{
  "num_hidden_layers": 11,
  "hidden_size": 768,
  "num_attention_heads": 6,
  "num_key_value_heads": 1,
  "head_dim": 128,
  "intermediate_size": 2304,
  "vocab_size": 13869,
  "hidden_act": "swiglu",
  "norm": "rmsnorm",
  "norm_place": "pre",
  "norm_eps": 1e-05,
  "positions": "rope",
  "rope_theta": 10000.0,
  "rope_fraction": 1.0,
  "qk_norm": true,
  "attn_scale": 0.0884,
  "bias": "none",
  "tie_word_embeddings": true,
  "parallel_block": true,
  "init": "trunc",
  "init_std_qkv": 0.0239,
  "init_std_o": 0.0296,
  "init_std_up": 0.0341,
  "init_std_down": 0.0341,
  "optimizer": "adam_hyperball",
  "learning_rate": 0.00962,
  "beta1": 0.9,
  "weight_decay": 0.0,
  "lr_head": 0.00434,
  "max_grad_norm": 2.0,
  "warmup_steps": 275,
  "schedule": "wsd",
  "decay_fraction": 1.0,
  "decay_shape": "linear",
  "final_lr_fraction": 0.0,
  "batch_tokens": 131072,
  "max_seq_len": 1024,
  "doc_mask": true,
  "z_loss": 0.0001,
  "train_tokens": 966200000,
  "max_steps": 7372,
  "dataset": "wikipedia_en"
}
MLP neurons of a small language model. Each row is named by its layer, matrix (down: output weights) and neuron, and shows model dimensions 32-287. Each number is 128 + 24 x the weight over its row's rms, rounded and kept within 0 to 255. Numbers have three digits each. A neuron's up and down rows have the sign that makes its largest values positive.
After each neuron's rows, "raises" lists the tokens whose logits its output raises most directly, leaving later layers aside.

L2.down783:132133136157156129141106120156077107139112128135111133104128119121116121116128129175143153139139102139141109185156128145102143129142122134133129131090156141169110132172114111146120100125108145152102188139149155115136150082161138120142118103115133166130090109121132152134136135090140116092122110089125077109078075122158124163118108127098142132125121154173112153101142074146093105092094114134153133132095168138107152162106114140166114111133146123143132178084131146089163131130119120108083113131110096115142145125143090138114123142102150115125129124113115132118149114133088122120137086087120185147157132116122099167119072098170104102175152142137117155121094101104152122128089122122137136146086140123098176121159154099136080091156156106139163109136125172140135137156105132
raises: "re", "y", "med", "tt", "se"

L2.down2232:113141151098150116148130153129149140134158126135110152131100130130100125158131112141133130110141114140211115127134120120120134120132125126098127121157094125133112164093136137123133135092132127104141140096130089090159144116137152142126133143131119090122115172142131123113149129138102086130125150109105107133147131135091119110134118150146163160127135080133162068143129131141100163102117128107111149094139131089145072128134130098153084146106172126080091118149094153116081105160155120159124088148141108124105078168107119113115120162094129158127153162158125137117111171160087145119140075097132164084126118142152078137116129086093161129110147108102102118116149144171119120132119097154135133139109104083133078131112123154113117143133151139093149084120140124129119128138136113
raises: "after", "by", "min", " been", " traditional"

L5.down108:132145089146145142101095128130164124135123122134147113122140121112071139129122148128153137159156099111116116092128114102145080110133133165162104060153125096097106108130167151112144153150127106099108138116127114091087096132134138132144113157099123099119138198119136136141160115107169139124148113095126111108113153138128089081120148108093170177100146129130070129136164126129092136096140063177126116114159146096136136133089109104138071156138106115137142127143119158135133175158093140122120091103106130142171133137150152094144129104153103117101129154147113164113114109135113125130185100124150108126116146130106093153098099105147081173108126134105090111071105159080156181175171105091137116113130136104143114168154130150120141145141156150155154121110117108149151122163126130
raises: "man", "down", "g", " down", "ings"

L2.down1378:142111117164137149130140142103142130123146142126110136139072177141127103065148157144120115101123121186146135156137152162078123078130093138140103115138150169139142135156156165112127149146135038186151125102141125122102112117138145111149139126096126157139121131134149137105106156138111144080099162124124151100119120121087190108147097113119105123101108135124149124177169151130138126128135085115123094103148110154147170132174126135138158092148141113179123131118170127152133124111147095100159092123140097104151150152102130139140132099142173147189111116150118169121074131133132109092096153133114122090175160137131150165158077158130149159143139138107157123090118139145138104133136149147138127113119130133145104139071144135123151104152101085140125124133129109098108091111138141
raises: "mission", "ception", "ce", "ceived", "ic"

L5.down871:137113136156155147083111143096125148144126148120144126144112148110125165163133095122100144158101144128130155126140158106172111100152119098157100104125102138118169115142103100129098171148133126116126116121175126116132173090126166145195153131131130119107143136163176140122122128132122144134159113113123105143169137135102139100127124093151092091142128124077096093120118115119133183124119028139129082099128101146148128107144123094115109120129089130114092103086103095094130096136179115139121136131109176102123125130100151132148117127160131117127152105159144144130159077132148136153162124126117057129125136141120167121111117093129140104106122149099108128133146133151143112176101135142142120164125170098112147138155150109118143133104127127089106136097117199124112128120133150
raises: "'", "’", "hed", "lav", "ky"

L2.down1682:119115125115103140163123153152136148097171185147167113111116131144138149134163091142103143107136120101177132093130099115119153148128142171098067165155124137105132109171163114146128113129115126154124150146119089134139116166107130096129171146110142114102123145151131131170142120155135115165122103127149113163133106102145144104118100124127128158154079128131169100109120161082155116102109055118155090129110147123116111155129134134107156127107138129134157106143131167139183144141166094136096136143154116130132133168128097174140159130093149152104135158140105137106103161156165144124121124110116122115143153144173154139125078141146148169125133139143136161131112151120122119107176114171163145143152116110159133128103168119109103155123124175134179117170140146138098114132069092
raises: " kind", "ched", " same", " year", " time"

L2.down1371:142133153175102064109085166070158127140139142140132147128105168173121121117127116132153092099120137103133088139131158118117121124127105118107122146143138143128156128159162137129130119121136102150146104119099114108076139170140122140131145167145123103138136165163124121101137184114119152074129065114145120165132141146133103102109151090098120106111133164115113135126125118137128152095140122118127174113092142100159121150095126136145112112109136120140137120148139139123144098132126139140119105107129133141108106127143123155136190137117120115111192125095105133121115119112178113125171101112141160104118096141155142130088149114130135131104174125136111153113153120099112148124139104168180117129121137150117157133172129175154091129173156161103157098101138098121184126110122109
raises: "iva", "ous", "iment", "oux", "era"

L5.down2158:165148149114129131143140095146167138113105131193172108163153132095127080124111142178168132139131084109143105106129119139138154133107145134124094121104146147106119158117119130090114124113125058081139119125139123124105141160179117143120139120083194110123113105157121110081150103133091109087115108117151124128101160135145129102124116100066117080155144145111172146137117131130112114129143119137145158082141112123113157133109097147101104145138127147128106131093124165138201127137137063159164120134139114113112114139137129141095107120131105123098123123133098122127126136103173151120136121153098137098166138080144120106135098152118102114100142109123091149125107134131129136119132091110134146121109126129137122108112119154173121175126137110117085154160103186144115113099136092
raises: "iling", "oke", "art", "iled", "isk"

L5.down2248:073095112152137139132114121145126140117143134138109114085104103138143128165153151146134122132170148136130100134129070177152133136141134172167122131125115114122098098113135104117118149136157123144158134158117127112140166091164104169131160134118140141155158156148147102122097143201078122133117126156103107095137137137167145121103174125101130121106119075173112123132155155107149133082101124138124133132163128140127162080123100137129091135118129138099139138111128064122126128142134111103139090146132167113117099138168151104083089113094118152122109124143108137133121135138093142103154171138138121124131124108134169145155065147120123133146125100103111139167160085128152145147113139121116121141134156111095135132162096134157146129199099127090134165097134117100140159105177133
raises: "ero", "eb", "ard", "ve", "oom"

L5.down224:168161141103124156164109169128151129198136147128124087138102164150126172102148114116153170103111123088108186117138148132148133137126133116096084138135129120115127165089153103100139114097079117125125103194131139128142133148168128140145098118102120173114128136154167105116121071137152167086146134144141114087140095128157129134141109119129116116117151147163093140090168148156120093151149058156133138149129131106108108123111103174096132091156116163105216110095105124129104132135129097141121154124145134122140118157099182080143118087138157112120138109124108135108134118115147137150150122159116146181156145135096140146148146154139106124117131179120121074165088123171158156061164154144134112145132159136122163125160139117199106137121126093104121144138111089175121107144106109
raises: " well", " part", " follows", " a", " an"

L2.down1557:168113112114179149135115148126141143152175121100158103154159175167142124175102123113175143124141128158128156113123110078098125156101174104109076153141167124140079131109092143089124141127143119138142141172107163113127122081127153118129133122093139105145133101084122125115145091098134155106080137130121126134157148117112110086116095124173132135125111180087124096116122142100143101145095074160116122114120125143128113093135171184127142099154146141116106112122104111111162104155164096157040132095145139140161130114125129124162105141130138135157119132119132114111092104140106090108116128154122105167145105165104135132131093139144126108112129139092114151136103104097152104161091112112144160094112122140111159097107147094075158093141069129126173140114096121138139156145131143
raises: " about", " About", "uit", " that", " of"

L5.down1109:081152146117142094157117124147154118136111158132123125142131090107131139145103121117166079137096168132159144123109091121131153115118127122137171095157111098116132121103129111104128127109119109127111126087106140144114140119135147158129141127110144119134145141167172129207122117125128109147120140133182103170146150139135122082114168086118179129122123108128089031101133127119163122079143053105113175108151144110163116131113134155150109156170094079141111070105121161132122143142147150116145144108149141121068137146134125115106125148114150123110136128171146129097139150167150125132170078060125075102134123128168104109095147146140153126124104104162123092121180102155095139110138104110141144120132099122125110113137119127154101144118146117137108088165116155153114105123140085
raises: "after", "by", "min", "'s", "to"

L2.down1361:129135105136107126091118132086154120104155111087113147149163100166175117158121128136123093150112184150117102117106151148137112120134138093166143135120139117112157153119156082142135113104155132096145094180115141121107149150140125069168120117123164116110111139122137107113160132098133139144148111125146129122139139104131162105136149122118130140125124165080144144134115131068165133141113066126090139135108121124112156143175124103114123124126123141096128104132130150159131125153174140086143095109153120134130120111116142094106109176157132108164182106145135116102123094151110175165171148137141142112139118075137098148064124123123088147124092141116128148118104166147153128155160116179132118146145125126140127094133107133139119166125137114141125119134131102128079124140107077
raises: " buildings", " located", " downtown", " town", " built"

L5.down1890:155108128157180111154120146117147148146089137130138137120143078160104077119095111105088114110138147150127105169146123132104155116106142130112109117145101115120134134141091143106124122150129117112091144123115108146158105126136100165120138143128130168170172119139161170135146148111122156125112137122143112125108134103129147145150152139124134157079135166120129127099113158132123117147102087113090109145186150131128147100119126144159098142167107145118116101130143155096141150114113067096124152127143094106113105090147130134137149112090169081128151105167129131137128142115134143146120123159134113111146126150142138123153089100084118152148101105115158100113080087131153113116122138126179150128127117145117134091153127138103122102104195103099117085137133109123166090122120122
raises: "ver", " they", " every", " those", "ched"

L5.down1351:107125138120108126105107132085159107136155103136154152119150111088137130179141113145143106126111153106142165090130116101126127141128172120137167148169129103076147129129107157147133120149157130073149131139142121185106119142124105167117118116122160123124094133114149132136119176142134136169111117135124187093143091110107141113163131156138100114130140134129108149164142130141132099119166200135098106091150142116116149130141142127139127089117125107124125126136070124100141157116145155112136130178112113127140181142119137137131100131113170121182086081079176150113149127121120133150123140122124139140118121132140087143125126153108174117122139163133123105119155146131136173105113145131057141139110110177109142150129099104176150141124134112116146138122116126088182115135139114
raises: "inder", "ills", "olly", "ometown", "ier"

L5.down122:127149164129130121099105137131142123112114136094142108164105094120076118111127130138137100156097157123111108149109113172146132158138076120090128116152169092198102085122109109127099113105153110177104097060163135111085107110160124162134104136155133111113075128135138100124105148130137125112120123174157146171124133115166147094110120146149078129107146106096159115123116119141169130145122116161121168108121140108142183187116133152159116151134113130132145134149116113136116129140114133103125149159131129112110144083133134076207126122120145127118149119172150155109106155107158176144108112125101095131110148097132144130150119119142159102110152133157149142112114144148118149088145115110159118133114133125112131102156121159163138156077106119143082148141095155136170132125184102
raises: "ver", "ud", "ñ", "ity", "ire"

L5.down2185:149134138093098179136129124093106119135123135123121080106147156139116161145141164148138137179127060169128106134186110104131110092108158117132111123086102129100181140164109127142108101126131160113117144131142114131136129121086110097141137126150115153116117148162082144108118069098076113114162126101122105093133111128180169115123131137087124145156130142150133114130147149106131124121095085136138142084086104118131144114126126132085092127068150121090126102069103120138131111156129143140120145135103147145136128124097166117179127161120142101085164119132110132134121134092144119166113104158181139096122139109123138114145136074096140102138164138148129122109153129125130133121168147153087089127116090139127101099092147133115124122141147130141107081103138155149118084153081166
raises: "ation", "ations", "sp", "ing", " by"

L5.down2271:120109108150164149147115146129093140115138140133108131077167132096144107138128135148092148080136119145153145130161127127135136153132115102153122133125097177104128120130126124092151154136163121070160104112146109153087156144122133116180139152129145148138144135129122146153094125139099148169087127169174164121108092130133115118142098156137137143108103117152083088099107113127097143144111140112121139141154098145129096140143126094113124151128155099169123159163153140095094111145118103122152156137175089112164131121121136135133116154127131125099148090132139127126085087140134129101082122144115123109159144144177153169087094074146098158119116111106159123121138117152118107118102136135104161127119121161163166104118154126142113145137130130086121133128161073116105145174121155
raises: "r", "ents", "rat", "ered", "uation"

L5.down1179:136122066118144142120131136134129127144099134114114128089156147155128150151164147117121105144113126076159115093150123108098127129135092140121122092113088118134161153092132060094149150138099144091122161106129094156089149140122105137122167110111133139127135141143130125130128159122105153150116147138151131072131132156130085123184113108147149138135148096140100131144107118142147155144155142112134155119132114143124147144138136132155131127126140134108153158140125096134135140150138136086110120137086099135108144128085161108109169130100155127131115134176145092114174161136077108142151149137220118110152095122140089086079189113138119105137116122160159146149103141102087186105120140145151137111126106132125122172180143166150144093122174104164137144136118125162110152162141150
raises: "aped", "arp", "rew", "anks", "aring"

L5.down1035:112138176159147129088117112153120121117115128102142113158071100184105164167100142131157098136114120150079130138117096128126105135114094137136156101118162118164099109146139136078060065129123130148144137121104164104125128156146138144096108110157112100157117079097148115136126129135113131106160147122149143143085155123108123092110132130137104126155142132113106103104133157138178136102124072126143156108130101151132137162116097128107132107157126104140146133117154128130134122142136114074123137125130101085126161097156129105136100124117147137165146133134128138138136156107120155149153121135101126122103098123109107084122138152124136162078131157151122138120131134132137137099153078136122156118124096133070178107135136150209152159112146117101113146140132118123118131083100107
raises: "ber", "ison", "ñ", "ver", "ft"

L5.down1807:125140058098116111124148095113136122112104154144195054125105097140119136123167140134131115160127147168120108170139151140132095120135129102149128142107124156131109162080154177110114131132064131105080094128124080116149125109110096128103157132100097161112167107090123118107120117142134106151137142140101176168106183132095103111132164115114152172074130144151129142102118113149151129143113074117140114170135172159162088102172122150132132110130138115135144112125127140096122124136136159106162094096114151166128114124131186104143140134136150104102149169145129101112099100163118116147087132123092145127105098163141122132136136099144122155103110148116112124130133147128134142147137103123071138148180169138110134155123120112151134121140127131142130139111112147118130056058115134
raises: "ides", "omb", "ze", "omer", "ce"

L2.down1063:116117151133142113144173125099103135163103114149138142140168125056143168158166096080100129099124085134089085107135150075110095130092163105161117136112122125130173087161089100136103123113110135133119150126151118102114090112166099117137125076142149088146169137122115117123154120128122091189140161127127124098126139133146162113142157174116141134146144146149089147110129110157136118107102061139154144146125122111110124156164106127109077121114144139137111123111149169144124101137131101139144152131188121112102098110161061136140091116161143130120177098130091092131150140149156117152138152147113163109148114108125131137119152102097132124135072151125149128106129166151153130113141144140135086161124140137146111155151150144125139149129090138103113148111162087139140143143165124
raises: "ping", "ony", "ological", "side", "olog"

L5.down950:101140107096142104112138109144142135122098101127153104122136060138068117083133138127124085123102114108123129127087123123126132125113125123088119117106123174093132112146126128116120149146105156090062137081148169129121153069124111130132130135129141154137140143130062127124126113110126120094205137111137096137063119127096102165164140166167165129129164146132115139146106105134116141129147037110125135139131120125149116110132161114140123147165133103127107140135131157111143119141125106168137133123153123117132126131073118124165160178122151125148103150142137152147109103102122125146122124148091123091138112130154146137163134100111107107139113137154166112142111137130161157116125152132137148134100119081136085131070163154147125131092143119124128125099115086165140107133155161
raises: "ions", "iv", "or", "ivity", "ory"

L2.down24:122137162147165128115108105140125107140146131179094162141114101105128176139152099113125134151138129152118176114124146132139136163098114137162093137128138156119091142123137110158125118116111070110124092150111123123104101131108185122102138134076133088115168130122116159129116130121132111172134103137157149168148094150141083129116097145117149148139137069124125061097116159123105156152184126173116141130128140117140088112139117130130155155121105108154149091126164150164126145139129136175152142126093141160131101065160149142130114149112108113160107090134156134138106173142194144137094154107149093155127106131148133139135104114132121151125099125195161091130110162163147141131102094102088139168127099132113120116175139135132100141114143138124149143117158130093121093131101161
raises: " himself", "ribut", "ancing", "ress", "ant"

L5.down2170:152095097116103134153137094136113124153127165128137094155144142133115143169110107093112137151118106175109094085153127115164092106124128098169121134154142141148108117123149133150164105127074146124131116111149126146141133147133128124090143150145086120114118124149195146134105151110116122138110113125108122150128148136103089093126204139151120125159075126139150134123134140172126130110133117138147119150093118127114132102122111196144118132127174160133082159092136093151131142153146136131151112125109152116144126115157145117133113120109088138102145106075188115098129102120105166094123128120117121138143134117091108132136113096160130143188122160155154120149144110120166134165145087111074117145191142144167122112142153199150131101148125217122155155078108155119158122122121143
raises: "ole", "fl", "ley", "omb", "he"

L5.down859:126098147117132155150147096150127116146119108119108114118138124132140113162136142144110144115121091170127140107079076127136127154168134156129177129143174157139121132085129121129125151115126148155107127125143092122198130141123127171100110125109118132186138145155113135123138146160096112135125141082164146128123078106145110110098120118152108163123132118125094145114160139110135157120091090125105114148126171110125138122125141128155076106067116139130183134145114153148114102120113174095136129125095139131109119143157102095104133119185128131123115129091100113137133147134131159107084108127135087132104087130132120076115146139148127113120123128090143103156178174137173139112097103091134150112152148122142119083120068128170126148149135100116119144132156157130133089118108142
raises: "es", "age", "ages", "men", "ren"

L5.down1956:125153142104121138160092091159123114110161177144148118137162112168088128160122103070165102125126088136146185101132105111116113178129138134100120108123103085124164107130128114108151123118107104109121139115086117143127146136119133128119140135163166143125135135132155119124145118130136051136120096132164085115129124122094149111082137137112143099114119093154124088085117112159136187109136100165128105079129064128126156121083123146135095129096137131116090132084118146117101113121129170142079180117127127107127098120154183140130140135159127132102112125122138142146087096111145166141125134135150139130098125153139113172099116139120124150117126122079125142124146180120136129138082157098118113132094121143135138082144119104184115115151132171125141138141178066127149145153137168
raises: "|", "-", "|---|---|---|---", "\"", " and"

L2.down1258:132136088075160121132120086162109148113103122124112106143141163135108164083161107103161180153122113113136165120129134120112156107127140126173131170092151142094182129138106178193136129108134145123121124118136101138142139166157111134105095124127130112114147103164164133159088140131137141095118135131132148102138142125147123110171163115136145086115129151140147117095149124146195143149142151117158126120123096083130112061112116137105107132131114106101171106161138175105126104163109126124078148188124130133140105166120125146115147113125156125137122102125127115138102147163119104140156104160099157119160112154191119122126158122117134115129124158127095081138150108107133119144124151107157125185123121117133126116161106117170144124105124160103135149118113120119117101109170096
raises: "pen", " they", "cent", " follows", "ign"

L5.down1368:113123107082133114098135161137120156139125129090112159138101129148129119162161087085136121151114084133142122100144134133158102130128138090113090116111088166144127092131119137089138146115128111120113127122151101119139124109095128103138127150166123178133138144138112124127141133146137176128106077152093123128113087135113141150102107124141113139117135112116130138110109130150104112125158113115136104106163070102124147149106111076147123108208174140131159163154098117162159168137149130149125129145139084165079127156120120163137132136138104128115132160123096131121175129160106116162144122115121096137147090103112121120154143141138129121161142104109101155125108146117113136159153114139169158103151134143134103163105092124152122152117174126124139153096158114124123114100119096
raises: "ized", "izing", "iz", "g", "asc"